{"num_hidden_layers": 8, "num_attention_heads": 18, "head_dim": 64, "vocab_size": 48597, "hidden_act": "swiglu", "norm": "rmsnorm", "init_std_o": 0.00697, "lr_head": 0.00664, "max_grad_norm": 1.0, "schedule": "wsd", "decay_shape": "linear", "batch_tokens": 131072, "doc_mask": true, "train_tokens": 1112000000, "dataset": "wikipedia_en"}
MLP neurons of a small language model. Each row is named by its layer, matrix (gate and up: input weights; down: output weights) and neuron, and shows model dimensions 656-751. Each number is 128 + 32 x the weight over its row's rms, rounded and kept within 0 to 255. Numbers have three digits each. A neuron's up and down rows have the sign that makes its largest values positive.
After each neuron's rows, "fires on" lists the tokens most often at its 100 highest values on Wikipedia text that the model never trained on. A number after a token or word is its count.

L4.gate1590:153121123119101129132160125191174135121134129110049127124089156144143142205143125120150191116119089102107167107094154165091136091126169102142092154141108052137142126130123112132087123158103127150142100113090139112192124123146135111148194151071121106122121115152142180147152143077188108156
L4.up1590:088119148147139111094118139157079117165101179109235151089091163151128112097108117092122223115121140120167093105198137069093170146182146140163108140122127113127129112120118137181125174112057112133127113159116056147102158158204133172154136157100137172162144161117106175112128102113145111173
L4.down1590:116130107155165113110152123156144164129125069133156163101150087100111137146062124130149146174131075182191088092130187095143118146080096078129175122114080066068142179139090057124126036175080122145128176153125152130163122112105137095136160111130139142152136127088112097196132155100143134104
fires on: " first" 17, " t" 15, "–" 14, "\n" 8, "T" 7

L4.gate1991:170106111196073171105128159166112097122093150173137177139102098152133079099182091133106096119083129095126138091131143166098129161061077156128112086154141132124199173096167126118159154134082118120159099133104162104157124140097091158068172123113176194159115097081086128170155148168140160134
L4.up1991:176167142129118123070149150124154074148163147123139117124133142125091170128098116102159093081119162126100124044151144142135160160133123090108112085162130122129146098082076128150113174086076077116167113076068145110154108096135088185180096137140146183114109127152136096140198112082139177167
L4.down1991:141137160211100126156122142128147139122121106174101102149112136152200121135129178114093154134103131093124154121100173131150078080102109111121136115103136174221162078129131101148113120100112121094138109127044178156144103133128121151131126132134173180158125125153134153128132116150124098116
fires on: " \"" 47, " an" 40, "===" 6

L4.gate519:137157134114113113183177152195127182136075114100070169148101124167059144100118124128094193093129184193046088075112145149135144081181122155059103149136165126138161118092133115099112152181146137090115179122115120111115104131129095054149093166094136137127171075083098142116150123140133163163
L4.up519:171183135165109145106139122183106129087133148149079177151121140173123143102132103140214129095089185132179143082134104024138171130131094155108127173146157178170135138100117099129079172157142123106135164117103112169163080152157127094117165171122090102099176101131162157105119174125132183118
L4.down519:065167143128142135145167128176147166149123105138137092107123125200162124076131148137136086145144116091175104112106113161122073105109110119096141100124164140156156157149137208083199168178175088073121118161176126118125127064093138089114143105144210098150112093193097166166102144094160140126
fires on: "," 22, " of" 12, " in" 12, " de" 6, " to" 6, " from" 6

L4.gate1145:133131130173113101131177160132141132117053146106142143136104165153125181167099116216126079144143134113066048176100159106096142107110175093129136160129119120098186090138130138151084118121109108081201105106086171061130137088102081174170143116123148096172171117155161104161149123136129195063
L4.up1145:125119136101119115152131124078116166095120120102131124093086114138084151096119110134093028097121167140133085134148203105145082107197134085181119126105178158182096167128100130110092138107197112166148073100119108144131187137115117145136108170125143105193074137132154158136125085119080146160
L4.down1145:131108163182101128077111205169137125180144115093101121109081136155120152168128142094167166136130121080114143132170125095176092110089104135148104109115156122143123097197103122105141119140088129127101212150134171164118187108130119102139234031167087173058098150089114151152112156113133109114
fires on: "," 54, ")" 6, " he" 5, ";" 4

L4.gate656:155119095187109109072094112181169165148102127117100135143132184148148117143086166080129087094054151167147104110093133110119090162180114073174064103149161112116151131166116101067121181130107143109139138141139164113145175130152136127131128138124156156129039111170097145125067168093133129151
L4.up656:166134123129147051129091110117156151155154106200134159111164146139175161148093136133093105125112171134162135094148075139162132105195176147116094146134111156191140110181145128195095173075107148171067150152148142131143147137192065094159141064178150150119147089062088138105124172153104130146
L4.down656:155147155106091123135135093139089133069102139071078154142150124107139095090130204169142090056116161154105121158103094122126173144143171162116137143124193076122076130149076135113162083170170127142124159172112090120109127147129092107126142145118116083112147170074165106125179153139120113065
fires on: "\n" 43, "in" 4, "i" 4

L4.gate866:101139122164147089124105141130106150148099154118120133106136085165122156077120118100153104083081124105101093129130118131101138127130110125091121114130101126144154166120165125169128193195156099108128091128129133153090116120108112114074106111140137135137101091163140087153053178120082131157
L4.up866:106119125213117111153133139165122141157148131121140129084071156132141145076132092051090173134129134144159102114070092112148104084111105134136087105116119198161134164144113067145113126130197108108130148118140081154125137118165092153114122074100126146183155132117050107129126208101128136145
L4.down866:141159165160116143095130133123105172113164100106078136149122159158152139149125130128106123153145092131137113153148136109117139108102087147122042121094138147160131126082099177134167127136099115047124176167081184110114125147151128113092199074169045164167149130039150137120160133160158148173
fires on: " on" 43, "2" 11, "1" 10, "\n" 4, " May" 4, " January" 4

L4.gate1848:104121148153103137128148153084167165131101132122092150087094140145116096084148185173143096129086159128117143076159099128136140144133121077174151149150101196171157185085179170143126114167130157123105083152136179118165120114164143163098158164177082134113064123163158098125100095123111132154
L4.up1848:118164201152111124104173122082084171031161089117109134095109164127174128103186106182139123111107111127119131129126094151125132098155061124147102097180117150085091159107109164162081136157123154099170138124112140059126121110146116150119144134163066119121128131120137088133153107172123128151
L4.down1848:163089114125142131097145138152130122074135138125116164179131085139078130102089151144154153090103094125103161133159134150174157143129142138119176135133105168124159179131163132150167119146178116165158109110171126143113174121155154144122191133164104158140152139130093138140135104122156144144
fires on: " \"" 35, " known" 18, " (" 8, "\n" 6

L4.gate462:156090098123132149149146133119124111182145124119118127152170138126113129170090207119161119178123182149049144155091164131103149165112097128121119134115128173103141110137147123150094119122126143107160119126177078188119135175137076108135111108135121175136136124130180121153183107117194065110
L4.up462:107064110150134130140102106117142131187120123108126139162118155134198099134170072114106108121078168150117113082132136138219149106118112074177150085095092125075117108108116148191092151126178149099158160117128188130116081165090161097161118081138145143146206114135156173148128103185168106201
L4.down462:089130065123103142126111120117092069135130160129121116119152159052174166093182118090122129145148185134120114094122093080150149156081072139101137075099108138158113113108182178168080133149146143130084123061164143141166142151149111145137150139102118149059143128130106149080142141125167145091
fires on: " of" 60, " " 6, " to" 6, "1" 4

L4.gate40:131143128142137184110092084094132112173114113133113137179120161110085067087092083222122175091164079136137101143159085115158126112099155127149136134143123147107124055107092125154192122109135140190115176067156153102107149122085154157183124156111074141146124087129146113138128121089162113108
L4.up40:134122123135135123143150151159088139169103142126110158172069141091095133177092125141135116079152116177163126109187091113134152108133136130212122189092082186137131100152130142100208137086173083152187165134158097175138131161116150111090118112108163108172156066194092165123111108104102126185
L4.down40:051135115140124083092146068136133093139134153148157128193100152185138148116170152121068138094149151110113148125129084161143122140114160132106194113095158121089067130063126115125141115121093148137110131080143125105064178099134100146104179146132151118129016181116121110104146193111151103118
fires on: ")" 26, ")," 21, "." 8, " " 6, " States" 5

L4.gate1186:125129090120077171155102107122168148116128150059170151096154120139106146167152124130190144154105095155143120085134128134140132111090102135131114129125197192128109105143141125132131119123157089129155131126155121147139122165083145120093182144132125158043134114063188119158144066131141103101
L4.up1186:147173112146108104114096118105083113094094101147087189190154100097103175102131166145151148151185116179123077154154164153114151136078185111117120145078149055153115148181160140165127112115118133103116131139170136164124105065104107110046073125153117131141138063143129147108102091129148142105
L4.down1186:141055126137112125142132169180177098133138148073098122113093106169104117130183153118167125100131121088141126122127118140168057141142093130090132110133136123110097114142123090135081144158195087145106198148143071060171171116095173127154129066136136174129092111095187169134213080104127053150
fires on: "-" 48, "–" 13, " known" 5, "0" 4

L4.gate424:149186085166138135169095140165138123167142120156147170091171139150085138148146154127156219055122099151148095135081141143114063044143139103120122100070097134042141128085086141138110148135114129141150129123080145137153173145139116170145120148158127154180116130110168127130139159158168130112
L4.up424:132107141169125093166138105072151080150107130154193132144130147169081104161145165131107149096127184141095123148138200120103084168106113038083106154132143145172119084095116077135133077123137146171136122068139127098144148067083132163111120099144111176125175113085137078138153143079211188063
L4.down424:146104160147137133122137116100157137083124153065153124147116128068070145139133048129125125080129154148129180180179087144074110155078115096135176111171135146147098105085129073132122138155079158157148092167065145068132116138127144129102107111171143169127134117118144197122193133118172170173
fires on: "," 41, "3" 7, " " 5, " A" 5, " |" 5

L4.gate1041:131138151077168154103138114102128065147167091105147110155152146115163159032160116206102087104167129122129065101157193053117109105176125129079113122124108198135132113134135175148165069125116152134079123072175106130125108104172119082123081168131114100181110172153150167096144134140063139153
L4.up1041:126117130059160195096098119054179169078106124167143112172134067080141148105156081153130108080133167157183189169108086108172138156108120126068139139084079183149186152148065136124118139126148148149144092115127118155100109135183082061100120104149149080150157134105118118140170164103136124136
L4.down1041:169157097020154163123130139077120130106088182133120098136162114078123136163148135100090129106126108132103071124130151097163136143108067083100091123179093106133141130121113151127155121115099207133102126124137116071123129161096101104099132151111096165148124134097125174044129121145142097191
fires on: " (" 29, " and" 13, "," 9, "-" 6, " \"" 5, " two" 4

L4.gate1450:135110177108121089117142105108128157177164077085170196149119138186173070068150098078157181105105116077148143155070121157106085135109146152128060085167102169132133106122145139093092149189120055118078130131106104147146111145156088154136137092179152156125087103169161080141093121117137082141
L4.up1450:178111111052178129123183131087127135115162094187090109109093198165189124049109129098150143090099105096120177121115053144023110142118128093149110207108158244110131125140138154157150144142154090125168128149087110095152065113137129083103107102158165066139093096103124065114141130178084067103
L4.down1450:142057148191120131088087126185090166139149158137163152075119140172126114157155146129140136091165147128147161116091129149157136099108093151137111113171123183150145149141194162125124136116165086122146162104160171116140070179130173158153077172188214145165125140161076095132100165107069095096
fires on: ":" 27, "," 8, " (" 7, " said" 6, "Note" 6, " states" 4

L4.gate155:124152138124095158138155196146079139162206134176113069180153097140094111117088165124116112095163121153114159100129077138160175135094119183051134159112190122131102136161087156142165132157118129140175152154109181168124100121041147107151078113111128063124092150141159087121083160065144153171
L4.up155:149103166124120156149156097092139099148096097081152105157140166134172108120114139202113156122099091101113102147146041121186147126147086117093089094145167151139133128138164177203119147164118110106123140170125138225107175189129181133144109132131131113184136153073125125121114130083171138104
L4.down155:145093171144122068095131164125158107116134134098195139128134137104155131143153115165107211136132033103155156113143129120126158131181064183122120137111144085134116146113130182140148090117161121132132110120138120141115198113136149123155135175090103159162119177045136133163197088166087100161
fires on: "'" 24, " to" 17, " " 11, " the" 9, "s" 6, " season" 4

L4.gate922:165130168124121084118177143151157157108094173140135178125151114164138126132138132106118137175157150134130141116119128154152124174170152172132121135146078101080149104130129140142088157156100099107154180159101107142103089087163086160076169088155111147152108138128137174172140098152205114193
L4.up922:143146150132109093133132119148100148136099153128123145124124092166138114132155137129105107140167128058109131105098119166057137140136153121169120154158114101128128147181142108041117103150072109116153107100093116202122095044147140105098164111104159146080127061137117131113148084092119090125
L4.down922:160116121142113122115137135087099092162125111112112156142116151165145122140102156166102155111087117107221088145138150102185135162135136168128091152174112155186075171134135140145103132128127137143139148194162138079096109099153054137116125070141067130118138101092104112108094182148112096132
fires on: " (" 92, "—" 7

L4.gate1977:123125182067173052095120119111111084092138038073109119140180124146100159093052132127079081092110129138123052155165072076173104147140163146166132140122147142136187107113135107125083142159117112105149107140106150148121091169167149139070121132156117055110114142144154065145164133143160178159
L4.up1977:100087104143127135092113094151123154160143132127129161118188134036100133138122108128132134126132074179123133143080103113163133115124101158140159190173106166193136129114176091082091131062140118167116172062186122116150041117140120153140114087135115165147171142176102157109149107155113169105
L4.down1977:119086127154106138209140103106095101179138147119115146105115139092156115197142084106081131148074184130175127129140129172098137109106144135150061168085056128199136116136121119109130107094099110123188151114134127126145100102177107094149096088130152130142182132113145186145124168088124116117
fires on: " " 34, "p" 5, "l" 4, "L" 4, "P" 4, " C" 4

L4.gate959:131145121130098111189068102180125096102128096111116171127121150131095083155085098157120126104178100106106105092124125082149113134152146095109108152129157089102143095039103135139155139106060117174135088180131060137138132131163127149110109157112089148112186109138187119120193083155143114155
L4.up959:080139194155166115065180096144063157090125119131144122152094111099182192154109158102092090132170070185074135097161080133118146184149113126165106150146125072091091109118145136134147107095105085123172125162103087117129119098204101114153121114181135118150144160087080126128085147099170147107
L4.down959:080119153163163115091123153132134143179118175083173087145160168132106076093106168099138084136076198132150147096139112124111172088167104150183157135125097120138133121114126149073155135109079182171125106123134113140112109086089093100150122172071151154137091158071068133163179145198101111093
fires on: " |" 46, "5" 6, "|" 6, "0" 6, "-" 5, " (" 5

L4.gate1481:163156120122147133189109109124101166131157132164167151165152162184128079090095154174108148126104181119132117180174191134133148142143125143126126146171125113119131142114147122150086181131101120087139112096180127118111090119116097118148093131108162078159105164140139108140135047146142160121
L4.up1481:149059080148129176117164133146082148191121137124126125144099110096160088102113176180077089139132120104189116139090154108137159097108118187181132173124110104141151156155077144143078104053183069104131100155117109156148069140094144146149118087143151113112143102156195180100147107172157122170
L4.down1481:167134077134109174117101114096152137137198096162118120166145086133140125163107195153116169076164124126147166143122145180049130129098172155178136079102110066113108134113158120078169145050084139129124169139082126094088171118106097084107153149089107130043119062130166152194125099159147120126
fires on: " (" 92, " " 8

L4.gate377:168117130048148082111176090167106154142096123141072174166095098124134164130152157152161097101155138130181103135108175112078162102121125144127127137174073096162145108117102102086106098171160126121176141129143042165135141122057120126127143134089073129121107096120125142165147158117200119149
L4.up377:148128104136156129104114140114111110153072166096062158133027179111099055105126168152117156071071161156117144136112132152107129069125135117084118173115192123123113183120089154089069073114141141111199176132126071145112144104132085123140152113141088106159108067123189195137108189120153115105
L4.down377:101082135156079140073114137137055107060168185185178125071075153114155081090121088077166090143115101111151100110110139099119078114117176135094127146086151149141151148150104128120156185085137077059142113173152131145132100135078174132125127160129156161185051129107073140108071153116155136148
fires on: " in" 31, ":" 11, " en" 5, " from" 5, " de" 5, " " 4

L4.gate1814:146157109158148134107119161147172136090084109083154143115087100134084150149115122086072137168095080131117168154161154093160135151134147108142131136149079028070113152111202126112124165196083134162173160085088147108147126139131120149148122114132226162149060105163197121172146109109086110132
L4.up1814:075095064131170176117090119168120131120129085105106116062105122075078151107121103149069088163108129098123149091144103135094121119147105134164109118142159107171148124182130083127089119115075108165094151110153153107120110136087131112165151117155122127108147080109122130185120108101098162209
L4.down1814:107139135158133118167113177101139142151105170156163143136097091152137141112162089127087189200121135130122120143100154122106053083126100112070150144136114116142132137136103113111098146158146143160137147149102153130099139183099094028133144158158120125115129125161180082162183168182179119151
fires on: "4" 23, "9" 10, "6" 7, "1" 7, " Y" 5, "7" 5

L4.gate1283:190136131101114101164125116223100127129141092125123097161189120115161208142089157106162156111130137171068148136084145130098132080076155164117116074130096155134168126113135125149136153094034143162120123096118168165127111124064145114131094145155121156078159189133174100091135148093156157074
L4.up1283:132155133050110104117129136123126132125110127107175126136141145125075084148117141142170160135087131142127145097120148139208162136152131133197128104145150125145143168106114140125204148099133101224156099159174102147142129127130106091155092164108139099150109110150153144149155095096118189099
L4.down1283:150122126155116109139112083128122144141133168123114127133124091126093098128091113144122110097111154091162149075126137096133174138142121135189107163093113129113111129137177123168104207129143129103124152202093127072116084136154149122102187159179139121109108142107125184141081131130120168137
fires on: ")" 64, "'" 25, "’" 6

L4.gate1308:081118136147098094107181139199089117142072127087099148103097147154110182104130073119105159198137139144170153148106123147160111097164040104151106113075140142146095126194152114147120084173198031105069145070093134146106084189070108126174105081128127143127120090121112150114103111106085117145
L4.up1308:143125185107120070129098149105120073130115130104097172123122150111088051118122107103123128144135126100110149132163187134098126155101072163148127144094179151085118111144164086112123150106122137121110122084118102165152139087109120126078098152132165090188148064165099154156093144093145115124
L4.down1308:117152126165191127137168159162120093158119105149205139148162130104118083188091131114100134083136145138135144117160119118140135128117125100171160141129057140169094148093158090105110171111102143147142171135083163144159109148139131141132114108133135132138097076117098117167166151030111111157
fires on: ":" 36, "-" 15, "," 11, " –" 6, " of" 6, "." 5

L4.gate536:071145116142136123107102115114119113096113132109187102154059116172144123071153178185141111073175161104197101139132128153097076087142108170163096023152180112161201142054063137181116121130148139152093133162136103115128147099099142153104137196171117116159120110122106097107107147099173219115
L4.up536:119136136131123119119120166160130119150142135147111080115120116153118055152151156151156132096168102066173129156166089158166058110140109129148162130136154132113130093136114141146140157173139110088079168089122083108137069127212135116121089086179076084180125127098125079100150175097059128124
L4.down536:110095134099149066193069156136144150156153089104119167152124091132128113147132147141148157131180140123146142105212147129151086118087074166138111161114146104143138139129103170149127143093126124104098176151113132121159135112076125169082137100126142085157103155159086097172102123113142181129
fires on: " " 48, " co" 5

L4.gate1081:123112145080122100102166134118125043176129124156093130164138113176105129146143111139152127147105121152165157113067161174061128132143175127095097150121138158157140072133151089124138146144153083178162117100125101118138139172124144125195151123071165108138127150137138157100158182113075155113
L4.up1081:157192117148081165116128118143191117179134068142122129099153131162162098151117111160095167125133122152146110119167047097130115118136133105161118124120114074186116149149192071131121120168186124128091146095095116156142124193109142054102133152129134122132162125126095094114115190108072153135
L4.down1081:138171085068077099162144150187192134093091194121181149153137124137126113138128140116130102158095141093168045104138198168073205119129141139138076096101134093107098139088164156120155120154111133085157109146131150143131168163107138108086109069087105148132172148152088197121139132154120120148
fires on: " the" 26, " of" 18, " his" 9, " in" 6

L4.gate1154:121116140190094096146122124110157088070071076146066155165157133116128135148126109140088160119119120137139157180154098174121116064223190144216159094139089123123127157110097114141183158105114129118095084129120114111140104162103140092081090144149088046102118064197136152107089130151154107119
L4.up1154:049168131134118143140170124106152156083139192141112148084117183107173141105124150136195168171114141110089177158131069126141159146117100123103145178123127127051122154143166093130175120097119127102140121088098142157113096087142092104137151156146114127113171098128152076144058094162091108102
L4.down1154:118158161120139114108124096117135157143165150137145157129137104136083069120115119129116126172131141118110180159078126158089097104130130126159196145081090158126054132110105077088085077142167148139112123121148131137138171128040104116124165132141107120063113129073156048103119092139074144060
fires on: "\n" 21, " side" 13, "." 9, " (" 7, " end" 7, " part" 6

L4.gate556:112136164163098142173081097169112112136102167145130162144067113175096080107069122130104137149109117128105120188120137179098106139137091117123139140035177121125165135105141117145148064149138160165097180107133162136124173139083139096130128147106129155142143080144095172121106149035076116098
L4.up556:135116115113162158208128063128108173145134117093132148116119109142140124105160150136164110048113129149150147115144126191156083184110080068081144127103116160070143164122129115059200168167090133116129212136146149199127096145091124043092143125091126111191126113163094108076170160159082151091
L4.down556:143123132150171175154092179147087152101126124141143167144125133138167148136125103143126132125082154113151192151149123163115136120125152100173117143037174114128071193097084105112099073095170101137127127199115147152140116123109131127115107179161121154143122189076150129133081121131092120180
fires on: "," 73, " in" 6, ")" 6, ")," 4

L4.gate1562:187169150111097133157113061112102122121065137135158159079111113134073086125118169113149104104117159099066167100120091178163140108159080155151144112215101145115144113090159093157142181132093113119127132128146145093129091141092091105106094126175150129133127125183139114145119121178086091176
L4.up1562:157089137190177096121137136142112120109155119113091130140131109087116173156133115097084056161083154082106089120132071103098158157137192117113135178135075165151093157140140092129067133173115105096114077164103099140109081105095147098188125143056141121119112145117103093146114133154076145141
L4.down1562:092076170118135114141087165085111101137103138154106118088128164101163172113113123143161122136062117024153083112083136089053148140158132117115094146122074147158163207130150124135070118118134115090110124190053096149115177137123164100093094126089137070097068099105155135161107144134112118142
fires on: " (" 33, ":" 8, " \"" 8, " -" 6, "—" 4, " as" 4

L4.gate1642:086128090084101185096044136151113171094177136163140100148107162138102141170146112161118185099153118116104105157087076115174109176147112131159075107154112080109079099103133156140122146116106141129066094159104166124185150100148060177112136116082139085100137125133106245153107077119200161086
L4.up1642:096149172096136155083130170117151161076083151170132118134094114150135076112171147109097217156142190068134085187139130127128072155158139156136177140112120148131093116147078096120096195145170149110105175126154123142127136116173069147140132075087108142133123183132133113151090198137177178158
L4.down1642:131087167144169166094114128094134115085046160124103136075140133122148144116140121177146115214105197122181094182112088131086123163114148123093119202161163209099069101163104107122117177127100125147122192093133094101074095134142100089194093164073089143125104176115103127140113151132153160132
fires on: " " 41, " took" 22, " take" 6, " taking" 6, " takes" 4

L4.gate62:144121091127105112158100137049079158188146171119159086159106132186166134173054228195115117107136152112159086129134194145127115106141117125095149128187069220190142089163132126135142113030137151136070123169117144115178159096098095133129161120133161053147080099134117180109075122115123202086
L4.up62:092086086097133141126173123171146130145080093178114067170134113144147086046117179116142107069144115147089104167091158111137185061149105071116101116119122158101144108127048182180154143159105082120096152108153138151108111116108173156097099171102170139127151075131091149094175116127122119052
L4.down62:157081111154127136171158055108118191095092086168129133119146113066112111065112123116149098094095110138105119114128169124158121174140153130153112101069139187106126138141145101168168124099078135110098148186104122136128169118170142106122146091183113145074106190154102170131171088142125100168
fires on: " the" 33, " as" 21, " " 11, " a" 4

L4.gate1999:182088169134126138153131108124071170141127128112088113099062160137105100137060154144177173150170132176126144103154160135114151199095136140156096162123152117168094176132161117119124092138139142093110129132085096094142123158088102058149086086089139121108073106171141217112161111112141124133
L4.up1999:131128141143150166158119154106065157154115134138074174113099161136110097117139058078206140132148170101116165144087162121161143120065123145120094118135131121188151114144175130106160137158137153199116105181141183132144157140141167120126145161133183138116142181132148124116090173156186113130
L4.down1999:114064123131087185086085098152133081094145206167086106079112155129173105111129151171122137162197127109215108164121180131108102160127111133098085101145109163128133120144118144133136114134124191124127131109148141157140132108120157146123118098130149117116125095134068153108137073120133124137
fires on: " |" 28, " in" 13, " de" 13, " of" 9, " the" 7, "===" 6

L4.gate1654:113159133109114109132116190081148101100147141092157147176090130113144126135168160105130131113139168122166143113107121131143127132143020122166047151120107182136147060174117054096106149090120077065140154125157095109131174103112113091062075144089175140091106060145110123153124128077134144139
L4.up1654:103112095127148120138139099132121183115207115125160127198128153187181144152133216113185170074093126208148148122101178200141149154152115127115137056162124147142143090117140131134147178111140080092124107140200145137129168075182068169183079086144168105153143096091136101163142097059144099139
L4.down1654:116128106114123107134122145095130138085151156134110116136168096143146183088109192130109091109130173135126156159142101175105151160123067190147113147141118136086082041138102085079113138087131131122125146143122118106124115156162182181098114101110149108146157040161121148142165072129135175169
fires on: "\n" 56

L4.gate1496:096127103133066094158100139089092155087101080117159148174106136129129136190072109164133052135109103150195085118136121149110122130116145098115155143094144116136089093148130177086090145196124074156141138152091133116124116149191146135152102131128173145124138122106122166149116099142099143184
L4.up1496:142105086140158138133098119146116116058186131141193165082095131070176144079133132095158097201091083135127140141114142199137100106182153186049102108092150079143144093097162146112102148056131168131084108104089162123111102186104143114100155147059163161078061107151165220065164157166142210162
L4.down1496:168102121115127163099139132104127164143126129145101148111111112093085087136120117188144125168103172174153127177153155156137134161144101140149123117145137165121083127107139109127106174107094133169142156129089126138145102132146144146151141132155097136137092095141188126123137097075063112165
fires on: "\n" 19, "9" 14, "7" 13, "2" 12, "6" 8, "4" 7

L4.gate1828:123091160120094076130098066108139107081067145144132114133108159156097071170093176151117125102146048174194146138115148122163118095127114120141114044023110107129165078129131104135129177150160164155129153167111106141140088095179148116149159124191105125122104126163164142121092120087115151082
L4.up1828:138139071132136178088118092174181156094153119108120103104087146135143092150077140094133081118131156119138117078127125059197148098079148165132150156136154130142126132222129062193081082144157193109110129158122107152102135111156139186084118065156067102102135160139115159180158098079085130161
L4.down1828:088167117104168137094153163126076163064105159142147096106128110187106154128094112104169143081113210073097157121131103100118080136039124146110120142100126065115139120088091173125176160157175151131174087106149114122145117129112135176131113097170066172169125104139077138109169116093146122149
fires on: " to" 21, " in" 21, "0" 8, ":" 5, " " 5, " December" 4

L4.gate1141:167140130141096130035099128088108114117105094104121138148106162147116097095169102160095094145059137071132173109118120172129071116147143062199133032135101137118145157157139127113114145131069099138096134158166172159200110166089102161125054169045088076161118079141156133141087135108160108083
L4.up1141:120140164055119128139157168098114090095192179181107103137151163193126144078180129188175153111071126109147121142131127152108068105068158093162167114158162152129112110144149102097155079122076063116177165146080123129185094162090091140159124138128115115145132119147070138073085076128127131143
L4.down1141:123158164049128138105126131162109076131098113155139141164133109139127118147081131154084119113131181131105164118108133155146128128145152144142125090085179103149156162136073081072097118128112162142111120099145062120090099174181145123154146131136190167083079111132098110143090138176153103102
fires on: " in" 57, " \"" 28, " over" 6

L4.gate293:121081156121113155033151129081104122184116132087119109150117102137117112062175128086125086100123123156084157154117112141117129117106090063133148189147121126085132137128093060108068140154161083160111118078103134141132136146072115114168100119134092106144079082172140109103128136097134151148
L4.up293:122166142132084086087146153176113064149096144140156105087127166182182061109148126139121156052129129166143133139106094148128131100090102113115140148102147184130093089098108100169117076148087123152085209072080158125102130073143102105163140116141143123105153157146094114149134115155094163105
L4.down293:110127093131139127149144150152143110147161141058164164090116151097120083107135127113072099090144137085150093087157078123092192176160109158135121086166091182068104095142120117174122144174159108162127136179168123126151211113114127097211128154107108117171173118173091121075119118147144100129
fires on: ":" 28, " \"" 18, "\n" 17, "," 12, " is" 4, "7" 4

L4.gate1782:141078172094115125077082076152070125074154172137105144186124161110138156141139146145147166133102142175127039169147152144082150203149106063112141113162168136145143152080152111160097126167146030098147152094159132120165107130110073092107121070024122126130091153102191178129176112100143161180
L4.up1782:152101168186110123133085179149139141194097102090048165160115087124174136124094165154142119141193127110129077158088122136123105123142095122120079143182152139104168124150112130128120112173060131173103112159140099140184157194147162096120130114142101173092132094106132130168113129150064159179
L4.down1782:126134093093097111159124184133133139135043073140155098094143143144084093128113126085150076111150115087097159190117109112157152161126105167091073152175129135150088114134151151107158127097107149182077227168141084121130146126120197096083113122118097128076133151148124054120103139122055098136
fires on: " of" 39, " for" 11, " " 7, " in" 6

L4.gate666:140140096119147106149141110146129129112096102144088132147094108167184106054147147086120094065135078127104150119133114064132196141212191170138136172083120152136095158169112129151168145204141160150152135117126121141091129132145134135133110183095136140108084112134163132111095157098140148179
L4.up666:087088114121089059172118107186154164117076112155102085107139124122095168142131100129097080173170125158151141191111135175136138136133162151106062188067178143124160165123077114170179129140110143147125139129128159159142132144166097109157074209120091117145184112184102105154181142146076134120
L4.down666:098118104187124105138088129097167121195112153160076127095134099097191139186229123140142100154118171131166174113172185160179138124141085151170113166140102123138128166143177171124079138145142141113171100100118138153056144152150163193145082146059207132146156136102114198131090145143148094085
fires on: " and" 47, "," 5, "%" 5, " only" 4

L4.gate1843:116107179130178163156092126121098173142124085162152164138119161170093182153141158098142183105143090142167123163115159089103126137161097153152126133101169121140161105043150113154153096112128157159090122154103162091096112138126176102153085152094131090118137130143141158092091087191118126108
L4.up1843:109119180074121128118132156153146124106190117106147182151106130148150116159163160082114096112156099141153087110125137145100111098146164132131094203107142074142145117146124071086118153121129180095139152129164117056118117110173153161097152103181121101125143103125129106150163123148166125117
L4.down1843:181136120148131134119133118167068128094126163079115091178159187110103056192140106084126154169163125119106135133159140109136104088079128127168166092175091086132149136170115185114108129161106116129136127127160130191164120129000074103153130094168098119201087068122100169113149129144120143141
fires on: "0" 16, "8" 11, "6" 10, "7" 10, "5" 8

L4.gate1541:134130098141087170200132116177177068089127111121144141124135132184113171109130108133143097104108087177159141143106145131094176106153150136174181099170145164148168164094168095110125149160113143123142143099130111111105119165062164107118099045120093151173105107130118132123089179106140121166
L4.up1541:090044166126135159109159142097136133151162144118136122166144117168081111121085079084154151133150163119102194148105133168063064130145109086169153075111187116127057122067114129141116163158131155172183156103133114150136136140118166106114195156173144133087068069107123156178112151107145153106
L4.down1541:134165112086117141128098150166100109179111078122118101117090132142141084105148106124160151115123114216138092151156150089098103127172164098185183103115187177168085102138169088143133228147125128149164103122157145072089122127134115106115173112162160143163132143164122167134107146112162154183
fires on: "." 47, " |" 23, ":" 7, "," 6

L4.gate1879:149143134119081123121141126123152163190137199138133126130131106096171099118124135093102151130075126180107085094104088062137185122148133145087131132120120167128120110084138126072067169120138102130134164122110184175163121139121109036129168149168107136083132149166148101114143101103115053145
L4.up1879:130129147189100110158152165134150122165136168153121114087179107146167115181111151127114183160154067092143081120134107108079188047118118126146118165098115157096085131093130114112150096140218121129132147071102135133107086117149147093127171097139094085142117131110165119149079107137154094069
L4.down1879:084138118139137121128156166086083146068122125113166092098156129108091149121094177086089152100171098130148132138123123145107132143105086097179169105160183079126135115133120165158107093163152097098140093182101118248119141156211141194135110159137107154171098143112145122138213112146138144066
fires on: "," 41, "0" 7, "1" 7, "8" 7, "7" 6